config.toml
n_layer = 16
d_model = 384
n_head = 6
rope_fraction = 0.5
bias = "none"
init = "normal"
lr_mult_o = 3.0
schedule = "wsd"
decay_fraction = 0.607
decay_shape = "cos"
final_lr_fraction = 0.0
batch_tokens = [32768, 65536, 98304]
train_tokens = 900600000
dataset = "wikipedia_en"
MLP neurons of a small language model. Each row is named by its layer, matrix (gate and up: input weights; down: output weights) and neuron, and shows model dimensions 304-367. Each number is 200 + 40 x the weight over its row's rms, rounded and kept within 0 to 999. A neuron's up and down rows have the sign that makes its largest values positive.
After each neuron's rows, "fires after" lists the tokens most often just before its 100 highest values on Wikipedia text that the model never trained on; "fires in" lists the words (lower case) most often at its 100 highest values on Wikipedia text that the model never trained on.

L12.gate293,187,217,153,157,122,297,189,213,259,179,186,229,204,131,219,184,148,217,202,86,197,296,202,169,180,273,201,216,179,230,223,257,183,259,240,202,195,244,267,159,204,150,177,154,74,191,168,226,219,224,279,208,229,181,149,295,240,187,124,262,243,227,156,154
L12.up293,171,231,155,101,197,188,198,177,182,203,130,181,244,103,138,149,154,207,157,211,127,208,138,214,225,184,193,230,229,158,204,258,207,202,211,188,196,214,160,333,138,155,152,241,246,147,213,182,269,190,237,205,195,190,129,195,233,162,208,253,201,139,172,172
L12.down293,299,297,159,238,108,170,168,208,242,177,224,173,243,157,186,253,180,203,181,129,162,120,209,236,182,209,264,255,165,148,197,248,88,250,263,188,215,211,212,237,281,265,223,187,198,215,187,255,157,194,154,226,135,224,202,213,195,205,157,212,123,199,221,172
fires after: " in", " was", " In", "In", " is"
fires in: "the"

L2.gate616,200,165,197,178,136,219,151,253,142,233,211,234,221,254,237,181,200,185,206,199,214,224,275,187,246,234,145,208,166,121,208,108,195,166,256,267,165,174,212,186,231,220,175,108,249,257,194,161,136,213,224,209,240,255,195,207,179,211,159,215,171,212,161,162
L2.up616,159,175,269,202,190,178,155,237,208,149,225,168,204,127,150,166,125,216,308,205,211,248,164,290,233,168,179,188,160,196,184,182,194,178,233,186,195,145,163,179,158,136,274,221,194,211,165,240,188,183,129,197,188,146,259,194,169,215,246,180,152,206,201,139
L2.down616,240,134,261,178,216,200,222,134,182,186,251,136,221,180,154,279,149,196,264,212,214,242,138,280,175,171,216,160,160,189,183,159,183,164,195,168,178,210,123,269,195,168,231,163,166,184,139,200,212,173,106,170,207,219,188,221,160,240,230,205,142,157,146,146
fires after: " |", ";"
fires in: "0"

L2.gate51,133,219,231,188,199,242,147,152,246,203,114,194,184,234,218,146,264,267,153,216,160,211,205,193,206,236,145,154,129,251,138,164,223,167,190,190,191,167,213,200,122,213,168,136,208,196,174,232,218,158,184,224,187,216,209,189,160,181,214,176,202,172,189,179
L2.up51,134,200,178,151,160,211,109,169,137,193,220,139,180,235,227,253,172,128,257,203,197,211,149,174,194,186,199,181,164,269,219,189,201,134,213,217,111,163,107,265,150,217,165,223,178,214,175,146,198,253,212,230,127,250,177,134,249,198,255,289,152,250,235,202
L2.down51,222,136,251,166,207,249,168,144,212,242,197,182,190,240,161,240,154,175,197,160,176,257,181,228,248,235,179,150,132,189,271,164,159,205,224,162,235,237,174,193,165,217,217,232,208,173,165,169,163,205,208,262,208,203,184,202,184,134,248,234,189,217,144,162
fires after: " |", " (", "–"
fires in: "0"

L2.gate178,219,178,214,204,207,255,156,245,200,295,160,125,230,205,215,175,155,171,163,216,233,171,257,169,223,277,213,153,169,211,223,170,224,290,238,218,213,243,153,131,205,221,126,266,195,220,169,139,196,218,257,217,225,185,180,245,198,252,248,136,254,180,208,171
L2.up178,213,220,139,196,189,170,150,206,191,179,194,264,247,206,192,252,253,249,299,197,226,172,217,202,203,265,192,244,124,137,275,136,188,229,271,243,214,213,185,225,238,226,205,195,152,202,152,190,257,294,284,180,172,137,246,144,211,201,202,200,167,172,184,133
L2.down178,207,209,229,240,254,145,121,223,174,247,124,200,234,164,240,257,202,182,239,189,224,224,216,232,166,240,180,110,230,190,207,125,162,214,231,159,155,213,217,135,239,207,128,213,285,240,220,150,111,202,251,221,196,207,169,201,190,199,227,198,200,180,204,216
fires after: " |", ";", " was"
fires in: "1", "3", "apps", "2"

L2.gate347,210,187,260,221,153,278,249,214,172,174,205,220,228,228,192,176,142,173,171,203,199,130,173,298,169,150,209,210,249,164,267,111,208,239,205,183,248,224,291,171,147,225,153,200,156,193,307,180,249,190,202,259,148,178,206,259,265,169,248,177,197,173,198,205
L2.up347,138,179,164,167,246,255,228,167,226,171,258,179,178,256,180,187,264,193,209,209,227,144,166,216,217,217,228,112,234,176,224,169,254,254,258,197,211,247,171,247,195,140,211,258,199,158,211,156,202,223,216,235,212,208,222,230,206,173,224,257,186,92,204,267
L2.down347,179,222,223,237,228,235,155,186,175,239,167,243,234,134,193,282,164,218,188,189,125,175,191,252,172,183,232,250,220,200,227,192,164,212,185,169,231,183,195,227,146,187,146,267,199,156,222,235,152,160,192,215,122,192,201,146,190,240,241,171,153,223,158,238
fires after: "."
fires in: "5", "7", "6", "0", "9", "1"

L8.gate179,97,165,155,170,214,229,187,260,251,172,215,150,242,194,208,147,141,205,237,263,166,212,213,199,155,228,157,195,230,179,215,154,207,260,242,194,263,162,160,169,176,225,171,209,143,217,218,194,160,181,193,194,199,221,210,221,159,186,188,145,150,148,252,229
L8.up179,213,232,173,219,171,187,229,118,186,238,136,231,194,203,222,193,186,175,270,155,120,200,193,210,198,174,223,161,173,230,190,200,194,234,225,99,283,159,212,174,269,171,141,191,216,293,183,175,200,215,164,222,179,234,229,225,207,231,192,159,186,211,206,205
L8.down179,280,162,244,231,200,144,191,180,216,179,216,203,320,196,202,218,153,192,209,157,218,156,143,138,196,235,152,163,231,149,221,149,131,153,152,133,268,153,160,192,239,203,178,164,180,206,107,243,185,227,173,230,206,197,167,239,176,213,145,209,190,232,114,228
fires after: " |", ";", "|"
fires in: "0"

L4.gate806,165,185,156,240,260,141,179,226,173,220,254,171,213,206,152,128,275,256,225,189,166,206,157,156,190,217,166,135,207,146,140,142,124,267,206,223,236,241,190,172,167,169,186,154,281,273,140,204,173,211,117,259,202,155,204,261,202,188,192,173,193,240,205,186
L4.up806,139,96,245,211,179,224,152,174,264,228,207,172,196,219,254,197,183,236,136,228,114,242,194,202,263,181,114,144,180,174,165,179,187,165,179,142,204,99,153,157,210,288,221,191,231,166,257,188,216,201,229,213,244,186,163,261,199,214,204,217,186,219,241,150
L4.down806,158,117,307,125,131,131,151,156,122,188,216,163,255,173,159,199,162,227,172,251,212,278,141,151,190,209,162,183,197,229,132,117,155,219,185,218,138,194,167,183,195,220,263,269,211,213,194,156,213,186,241,231,198,175,195,232,226,193,171,224,179,210,155,160
fires after: " |"
fires in: "0"

L4.gate866,168,187,192,223,186,138,241,151,302,255,195,169,205,223,217,285,168,179,220,236,210,197,146,235,161,256,243,160,209,194,188,222,212,231,156,177,198,243,194,199,229,85,220,205,190,235,162,155,214,190,233,184,241,217,155,193,267,277,211,163,203,226,180,256
L4.up866,195,157,183,197,177,184,185,247,188,138,143,193,188,184,261,188,250,250,273,187,125,222,205,163,142,176,197,140,135,204,242,212,190,242,194,213,205,171,242,218,268,178,180,150,204,218,239,196,212,206,266,121,247,250,145,216,204,212,213,220,261,171,224,248
L4.down866,213,134,122,260,186,123,173,142,223,154,184,170,285,237,211,213,215,265,151,172,192,212,188,263,222,224,227,200,198,157,179,180,200,157,211,208,186,174,221,173,235,139,167,206,172,188,204,182,214,208,196,165,221,198,116,239,275,264,191,151,180,225,206,243
fires after: ",", " ("
fires in: "who", "which", "now", "later"

L11.gate401,179,224,121,140,112,276,164,194,216,230,171,242,156,186,192,253,180,164,274,172,240,212,119,218,169,134,176,163,253,204,181,210,188,221,174,163,226,214,210,195,151,183,138,245,270,172,210,138,270,191,173,135,293,217,188,219,206,172,171,206,248,161,151,198
L11.up401,175,227,158,190,218,218,188,170,225,275,176,180,171,160,248,208,236,203,132,177,217,202,241,90,159,243,189,171,209,206,127,203,255,196,250,145,145,227,145,178,204,216,214,192,246,217,168,182,239,181,211,164,218,192,199,260,212,224,206,189,192,195,220,275
L11.down401,190,227,204,208,188,173,174,164,212,185,219,220,204,218,286,230,256,246,187,229,177,238,166,264,198,191,204,116,180,158,227,101,254,283,196,187,237,197,268,192,160,180,111,266,90,182,272,190,175,151,174,215,219,227,207,163,192,210,244,197,209,143,220,270
fires after: ".", ",", "\n\n", "\n"
fires in: "as", "according", "like", "unlike"

L11.gate109,169,186,205,143,154,191,177,137,188,184,113,170,159,184,111,123,268,165,131,219,160,121,231,155,195,222,135,204,231,197,242,136,277,204,199,154,190,240,227,229,218,189,216,148,217,166,237,225,215,202,245,218,172,181,154,232,158,147,225,177,202,233,116,158
L11.up109,181,182,224,186,139,160,234,198,232,248,129,233,250,169,115,129,116,228,200,202,238,174,143,161,222,174,203,259,246,217,156,213,178,173,215,224,172,240,158,268,233,231,219,81,151,195,169,238,209,260,175,251,226,162,160,185,222,161,169,191,265,202,170,223
L11.down109,157,232,247,181,153,207,186,164,215,208,222,186,222,183,185,227,226,178,172,270,175,225,242,201,214,305,218,236,203,181,186,196,174,177,227,259,206,207,243,240,228,139,202,124,241,223,205,148,134,152,224,313,150,238,137,105,209,201,97,257,181,107,200,172
fires after: " of", " the", ".", " on", " for", " in"
fires in: "the", "following", "by", "that", "next"

L4.gate249,185,192,159,135,186,236,247,230,225,213,200,263,233,165,193,227,194,181,162,191,181,173,159,117,211,180,118,171,228,200,245,203,232,165,204,211,212,172,123,107,213,236,180,219,197,191,207,151,302,148,264,177,147,186,216,205,201,212,191,182,191,146,103,172
L4.up249,183,236,206,127,202,296,150,214,234,250,222,243,195,219,295,243,179,258,192,244,246,236,153,193,207,207,154,91,169,243,153,185,166,181,191,227,194,226,207,214,170,189,177,206,187,208,149,212,206,230,208,203,186,211,224,211,240,177,186,148,136,203,197,149
L4.down249,205,218,164,127,166,198,168,252,209,157,150,156,166,253,156,188,129,170,209,147,196,203,202,206,227,137,160,208,242,234,149,154,177,161,202,182,230,177,165,210,234,235,190,165,205,272,166,188,163,160,229,137,186,244,265,165,219,225,211,212,240,253,254,222
fires after: "'", ".", ",", " Azerbaijan"
fires in: "his", "s", "azerbaijani", "she"

L4.gate105,205,221,222,201,170,200,197,148,231,219,211,178,202,198,159,198,173,254,201,187,174,148,130,212,160,211,127,163,215,221,185,202,208,238,174,229,197,243,164,168,153,170,244,208,213,196,166,165,241,248,212,194,210,191,173,244,241,205,230,166,218,184,119,262
L4.up105,231,192,212,189,191,175,196,232,144,197,172,175,220,243,167,167,189,149,197,257,187,221,136,192,272,192,156,243,191,200,146,200,174,236,235,172,122,166,176,117,197,180,223,129,164,138,177,234,229,136,164,176,258,229,219,140,174,187,210,182,155,217,196,214
L4.down105,223,206,281,259,203,147,158,163,163,182,142,218,194,163,208,218,230,225,168,175,151,208,231,185,165,218,225,180,212,158,174,211,235,224,265,166,192,153,177,210,188,272,188,198,206,221,212,181,156,193,188,151,170,224,262,182,182,221,189,130,158,223,192,237
fires after: ".", ",", "\n\n", "\n", " Up"
fires in: "after", "following", "upon", "once"

L2.gate672,227,284,223,301,215,203,231,232,186,197,182,183,241,149,275,177,257,235,255,233,199,259,160,180,157,182,144,244,150,243,207,189,147,206,238,252,117,228,264,211,168,169,184,175,185,180,270,221,180,130,274,259,199,193,193,182,243,207,223,185,231,199,216,183
L2.up672,170,198,214,218,101,256,186,237,160,219,204,226,221,171,233,193,280,235,202,226,222,259,180,278,215,203,211,239,152,296,182,146,213,163,274,231,155,264,191,238,182,188,169,199,212,171,241,216,138,156,204,291,192,208,208,162,322,225,154,250,256,199,190,148
L2.down672,254,221,212,233,239,232,192,233,127,153,140,216,213,212,229,217,199,272,260,198,202,246,228,240,143,251,169,234,131,194,220,197,200,254,203,257,193,191,250,243,198,193,165,202,178,176,182,288,243,149,166,255,184,217,179,224,181,184,179,244,201,148,202,184
fires after: ",", " United", " South", " the", "edo"
fires in: "states", "korea", "netherlands", "macedonia", "sweden"

L2.gate465,239,246,212,131,275,279,149,244,162,264,106,270,165,235,241,227,207,203,172,212,204,114,200,255,163,261,106,140,242,210,254,198,275,155,182,173,213,184,209,208,176,181,214,249,249,150,186,132,190,231,244,176,217,276,240,178,161,167,202,207,199,158,208,194
L2.up465,226,186,198,146,235,224,138,212,176,239,227,232,226,277,180,246,213,248,190,219,160,111,265,273,173,240,181,141,239,225,270,144,212,130,173,190,229,177,221,164,199,195,180,278,179,180,156,101,160,251,255,197,149,242,209,221,245,164,193,137,186,221,154,210
L2.down465,238,269,261,199,179,167,201,180,249,211,246,285,178,253,198,256,247,189,207,281,191,180,248,235,200,245,178,200,197,230,260,118,182,230,189,221,166,117,263,221,241,209,254,177,215,185,129,140,179,157,250,214,229,228,214,161,157,215,284,240,143,207,140,169
fires after: " |", ";"
fires in: "8", "6", "24", "9", "7", "11"

L10.gate332,235,151,190,188,176,207,216,165,210,162,231,191,195,209,180,188,295,218,155,276,174,127,207,206,233,180,171,136,168,294,177,232,203,192,180,155,189,217,159,195,76,150,171,244,257,114,219,198,202,213,214,239,219,193,151,179,245,240,207,227,240,143,207,158
L10.up332,278,147,141,171,189,223,209,134,222,257,176,235,202,159,117,212,204,200,235,174,163,206,218,227,211,288,138,208,192,210,224,217,170,246,129,236,246,166,157,219,180,170,180,195,123,193,154,241,168,184,168,159,245,165,187,188,229,192,208,239,229,174,100,177
L10.down332,214,168,166,219,190,159,166,226,220,234,218,221,162,187,194,112,223,276,219,240,220,149,146,299,217,247,131,242,197,229,229,186,239,213,220,163,234,169,216,105,229,168,162,234,163,193,273,240,194,157,216,240,232,186,146,121,166,174,194,136,185,228,199,210
fires after: ",", ".", "'", " and", " of", " but"
fires in: "the", "s", "his", "its", "their"

L9.gate467,166,212,82,190,208,237,194,243,199,159,214,189,220,166,208,187,197,166,274,169,193,157,169,216,163,123,222,192,201,154,217,174,198,171,177,232,162,261,224,207,112,242,256,215,187,160,237,163,249,242,161,217,204,191,127,155,166,195,181,232,162,149,209,328
L9.up467,155,146,208,193,123,265,208,212,226,161,240,181,217,139,141,162,271,188,177,132,124,247,154,211,250,258,236,210,206,236,168,270,232,260,150,208,153,219,226,270,196,177,178,158,141,227,268,200,148,252,211,217,207,186,206,148,273,199,142,194,262,195,170,141
L9.down467,119,161,228,165,213,205,136,147,146,229,268,172,150,202,177,198,255,178,149,170,192,224,217,182,190,273,219,188,161,187,155,242,226,208,183,247,201,152,271,232,252,164,265,234,236,296,236,216,165,183,174,218,249,174,180,183,172,227,239,219,231,211,143,223
fires after: ","
fires in: "and", "but", "which"

L2.gate981,159,197,263,129,148,211,236,176,166,194,243,182,216,228,200,220,191,195,168,234,203,207,188,166,219,221,272,247,241,171,134,224,229,286,206,232,220,97,232,148,196,181,165,227,200,238,179,135,195,144,234,309,198,159,233,218,223,216,190,134,258,153,168,167
L2.up981,171,210,119,210,229,172,192,131,195,271,158,210,212,109,275,189,202,189,185,129,241,218,158,209,124,246,193,223,218,234,236,269,234,172,204,114,263,222,204,232,236,148,187,183,143,220,196,169,167,241,223,201,263,252,117,211,182,266,166,184,167,171,212,247
L2.down981,262,240,92,115,207,148,143,181,243,235,164,223,168,215,273,181,186,260,226,212,234,273,162,180,179,200,191,194,219,223,187,220,133,236,200,187,245,181,148,250,285,177,209,189,222,280,145,234,192,159,204,214,212,202,235,185,194,165,226,173,214,220,183,168
fires after: " in", ",", " ("
fires in: "where", "which", "north", "order", "year"

L6.gate89,178,145,128,124,224,206,227,239,147,234,199,198,264,151,149,231,136,221,226,197,135,187,211,197,189,289,186,208,198,170,156,208,311,177,220,208,230,225,203,177,178,228,168,217,208,140,287,164,146,189,124,261,228,205,154,211,244,233,262,222,180,182,226,238
L6.up89,175,220,164,220,226,209,175,157,152,304,192,180,286,208,181,157,239,201,133,147,259,184,227,204,173,235,168,265,211,246,167,227,193,247,233,187,278,224,187,139,278,194,139,196,221,111,207,214,280,148,175,204,157,173,171,121,133,142,197,174,300,162,215,140
L6.down89,191,126,122,165,216,174,143,202,219,248,181,139,208,240,175,192,212,224,244,227,194,193,216,204,200,183,180,246,231,165,201,159,155,206,148,166,264,175,257,200,280,164,192,115,224,136,214,213,166,207,204,188,233,140,206,197,160,182,208,173,142,243,197,240
fires after: ",", ".", "d", "\n\n", "ca"
fires in: "as", "and", "after", "led", "because"

L12.gate546,253,192,224,177,162,208,235,238,160,227,252,198,192,246,162,170,254,244,167,295,163,185,185,274,226,175,177,233,195,259,226,206,177,220,141,200,214,230,214,221,262,174,249,210,251,115,140,128,170,221,177,191,237,232,204,167,234,229,193,221,215,260,261,163
L12.up546,165,178,214,183,161,144,244,217,196,205,205,153,149,186,147,220,161,200,187,202,155,245,157,247,161,202,250,177,161,204,186,233,190,257,214,209,148,204,144,87,201,191,167,205,188,168,150,220,282,196,203,169,282,234,178,256,226,240,204,261,216,187,186,128
L12.down546,166,233,213,240,125,209,184,260,211,210,168,244,259,158,173,174,215,158,220,162,209,206,250,237,255,200,199,262,188,243,178,148,248,202,140,262,194,183,189,154,213,168,162,197,244,308,227,177,151,223,226,214,219,208,277,137,186,212,232,191,261,197,252,170
fires after: " |", "|", ";", "."
fires in: "11", "12", "10", "13", "8", "7"

L10.gate649,214,142,179,168,146,255,143,241,171,173,204,241,130,215,220,192,218,166,217,268,137,147,161,213,185,248,224,230,170,214,251,147,277,207,226,214,132,189,207,195,275,232,176,241,186,187,176,171,203,202,175,188,262,221,194,172,220,241,194,214,185,208,172,240
L10.up649,205,154,164,205,141,220,250,170,170,104,201,203,183,167,157,190,204,201,196,159,167,177,128,161,178,282,169,288,188,182,165,112,272,212,235,171,279,228,174,197,202,173,158,198,195,186,157,168,176,166,142,99,115,232,143,210,167,230,199,218,245,235,220,257
L10.down649,175,158,217,202,182,243,172,180,172,197,230,175,258,213,160,244,255,237,210,180,218,214,255,249,204,233,242,285,186,238,139,142,279,205,219,172,219,206,188,170,204,203,280,155,287,220,233,232,138,202,156,181,220,194,228,268,154,142,264,191,130,112,199,212
fires after: ",", "."
fires in: "but", "however"

L10.gate615,235,151,213,252,186,189,210,192,176,201,196,211,248,147,221,216,196,239,242,155,159,204,172,179,260,176,170,137,202,295,201,199,246,193,145,206,160,250,165,205,211,227,119,246,241,189,198,201,241,218,195,207,308,171,255,212,236,219,201,200,204,172,183,151
L10.up615,143,170,225,204,190,232,249,156,228,191,200,230,208,226,134,221,153,218,205,247,213,180,200,176,243,169,189,201,149,160,216,258,206,186,120,207,184,152,108,144,158,257,135,232,209,190,198,201,207,193,196,197,137,271,312,214,232,290,169,241,209,242,214,248
L10.down615,184,172,181,180,197,197,137,207,209,201,225,165,208,232,146,184,224,155,215,278,239,201,171,182,186,169,192,168,257,200,234,165,250,127,160,249,214,133,218,213,158,243,226,142,175,220,163,86,205,169,269,92,213,199,197,242,223,181,211,220,241,149,115,237
fires after: " |", "|", "-"
fires in: "0", "12"

L8.gate336,239,202,204,246,169,166,182,211,76,176,149,196,204,251,192,173,186,237,241,214,98,122,198,154,164,207,211,229,263,253,131,197,176,222,177,231,176,230,204,234,130,227,218,257,242,194,193,119,240,164,177,232,230,193,214,204,211,176,205,305,230,203,186,181
L8.up336,225,247,182,198,195,219,230,245,159,201,219,229,174,204,136,214,219,182,269,254,254,171,242,217,139,270,189,175,239,199,194,164,150,206,180,205,211,165,149,158,145,200,178,203,198,246,131,173,139,208,222,256,195,235,211,228,192,156,160,210,192,223,170,211
L8.down336,170,229,157,171,137,162,132,203,243,232,222,233,155,215,189,223,178,117,241,205,219,159,249,140,174,201,204,202,236,171,183,231,186,223,242,254,179,181,200,274,205,193,198,169,212,173,183,163,156,194,267,235,170,217,264,173,210,209,74,117,215,219,245,228
fires after: " |", "|", " See", "See"
fires in: "team", "party", "also", "title", "candidate", "name"

L10.gate34,139,167,218,198,128,210,222,96,208,211,207,223,290,209,232,224,203,212,116,216,203,190,217,189,232,225,226,151,265,173,207,273,142,225,247,237,169,242,264,232,212,160,208,210,197,186,228,99,186,270,190,229,179,182,213,234,210,224,116,219,160,179,188,167
L10.up34,160,205,197,163,253,159,141,81,184,182,256,212,244,143,279,189,163,221,171,216,187,214,287,185,190,239,235,260,116,165,191,194,166,145,251,263,189,234,267,262,262,185,130,228,187,226,210,198,278,221,146,201,151,251,210,118,159,267,209,210,228,149,166,253
L10.down34,194,125,174,210,177,221,254,165,149,225,184,235,192,216,177,200,255,184,187,242,223,216,206,239,213,270,227,167,177,154,257,213,165,175,207,233,186,251,173,251,240,292,187,215,132,162,226,176,131,240,225,213,86,168,212,143,160,224,166,188,232,251,261,139
fires after: ",", " was", ".", " is"
fires in: "a", "an", "s"

L6.gate775,151,181,201,209,194,102,135,186,227,235,243,181,164,190,209,198,230,239,172,175,239,149,213,136,155,65,186,180,239,196,220,140,239,134,219,264,180,182,207,196,203,215,159,281,243,140,257,160,360,90,184,220,251,197,152,205,182,224,235,129,230,262,122,233
L6.up775,210,181,210,163,224,209,236,185,210,222,206,156,222,174,214,224,182,243,146,232,182,189,221,271,220,168,186,243,184,217,173,232,199,259,224,268,173,231,190,202,165,205,154,171,181,166,157,196,202,162,247,192,242,171,144,184,245,327,136,165,181,204,212,177
L6.down775,148,181,181,241,227,174,133,238,210,182,211,173,200,165,156,193,167,180,244,163,169,143,228,266,144,162,218,264,194,189,265,153,196,212,240,228,209,186,117,252,215,122,173,249,108,194,200,281,215,212,153,189,151,182,229,238,190,179,225,171,189,154,198,142
fires after: ","
fires in: "which", "it"

L8.gate416,203,227,181,185,198,188,242,259,250,187,202,200,262,237,206,198,184,160,259,154,215,213,176,203,229,272,149,154,156,138,143,132,191,230,161,146,225,204,188,172,242,148,236,223,196,188,181,217,205,217,230,186,223,184,234,214,262,194,187,184,176,190,217,219
L8.up416,247,279,181,258,222,138,217,271,266,180,131,135,208,234,189,205,175,207,192,258,176,156,256,209,172,179,254,212,170,162,240,167,199,203,192,247,272,236,108,192,193,247,222,180,164,231,201,203,178,148,137,171,219,188,200,218,238,220,198,218,165,149,134,223
L8.down416,224,209,198,180,223,195,259,147,205,264,205,210,225,255,268,269,205,223,119,212,147,214,268,117,182,227,237,178,120,181,102,213,199,249,183,159,171,205,224,214,263,245,227,250,161,154,210,229,149,234,185,185,270,281,144,262,228,191,187,244,107,234,219,159
fires after: " |", ";", "–", " Ham", "th"
fires in: "0", "united", "career"

L9.gate108,152,202,212,128,171,172,174,152,264,182,168,174,240,127,254,264,263,192,215,87,166,216,192,198,153,141,238,236,229,257,167,188,187,224,205,283,201,278,171,237,171,215,219,133,192,263,250,221,147,224,220,278,181,154,161,210,204,217,203,206,218,189,234,188
L9.up108,166,198,183,160,122,219,168,179,188,158,115,225,183,179,229,234,212,224,249,180,228,167,235,251,237,225,176,242,211,226,212,176,135,186,155,228,205,179,214,263,246,215,220,205,180,242,330,223,232,155,254,190,201,166,162,135,229,289,170,265,143,226,200,194
L9.down108,219,185,175,159,82,239,158,218,242,232,284,196,227,218,208,185,189,194,203,142,175,224,206,179,156,237,206,246,233,137,174,225,222,225,203,291,216,233,185,212,122,209,185,192,160,175,181,189,147,265,234,188,199,175,120,196,237,163,141,221,258,249,217,143
fires after: " in", " In", ".", "In", " to", "\n\n"
fires in: "the", "a"

L10.gate216,230,217,245,202,211,188,125,121,123,137,205,273,181,167,127,199,275,218,132,212,176,197,215,218,199,218,224,218,236,226,222,199,237,202,180,165,182,160,185,222,191,280,204,221,185,189,234,174,200,163,227,164,241,159,186,199,240,181,168,234,211,228,153,113
L10.up216,216,159,245,259,264,298,209,139,199,160,286,186,216,186,179,201,206,273,229,208,108,173,227,253,162,229,190,237,177,212,238,231,220,332,174,191,241,198,200,234,209,232,203,162,253,214,218,215,213,243,137,246,231,182,234,194,168,180,153,183,187,209,164,158
L10.down216,261,160,249,204,256,198,102,181,204,229,248,297,276,137,271,219,153,181,240,229,135,244,224,176,176,220,197,160,251,206,226,214,203,171,179,267,195,242,185,275,241,219,259,163,221,195,143,145,199,268,142,184,216,227,194,226,221,144,186,193,181,163,194,192
fires after: " and", " with", " to", " of", " by"
fires in: "the", "his", "her", "its", "their"

L9.gate468,204,160,143,234,220,189,86,189,228,187,255,186,198,236,185,243,208,251,175,146,199,170,216,237,170,254,195,150,223,113,198,205,180,233,190,210,261,289,220,197,226,145,61,204,277,167,227,139,257,119,212,180,196,178,223,255,179,234,256,246,183,202,188,275
L9.up468,219,143,127,147,197,181,191,166,176,254,198,220,265,215,225,115,186,188,238,199,251,202,238,153,246,258,168,271,158,245,235,199,201,205,242,245,263,202,172,183,110,175,196,150,231,168,231,157,203,158,234,179,279,239,173,238,187,204,220,269,246,172,213,259
L9.down468,181,171,143,179,185,202,163,175,260,259,231,167,159,169,231,215,285,209,230,239,168,272,276,273,156,203,236,192,190,220,119,122,263,271,116,102,113,190,215,181,197,281,164,208,162,187,202,255,191,184,245,206,197,205,184,213,167,203,217,190,116,198,247,284
fires after: ",", "."
fires in: "however", "which", "although", "but", "because"

L2.gate547,238,187,216,226,225,251,216,245,254,210,150,233,274,263,259,211,206,201,179,230,248,143,238,190,166,218,159,235,137,197,151,147,193,189,207,172,260,212,238,200,285,189,212,161,198,225,199,223,220,132,214,197,140,187,201,249,101,189,140,183,200,133,206,197
L2.up547,216,238,175,198,146,185,230,201,190,228,246,186,245,233,205,218,244,209,167,217,226,189,228,237,146,210,204,209,154,146,156,186,260,113,192,246,180,218,228,154,226,130,190,193,106,181,137,235,266,141,174,258,211,318,228,259,244,187,231,222,183,157,245,116
L2.down547,178,131,177,206,197,159,209,173,192,219,162,172,210,186,273,224,262,206,211,280,175,192,187,201,159,230,151,203,234,172,206,173,236,121,156,233,221,139,231,173,224,175,152,200,183,133,237,241,215,124,213,263,121,221,263,178,182,308,201,253,147,200,174,245
fires after: " a", " his", ".", " the", " an"
fires in: "new", "another", "own", "number", "total", "result"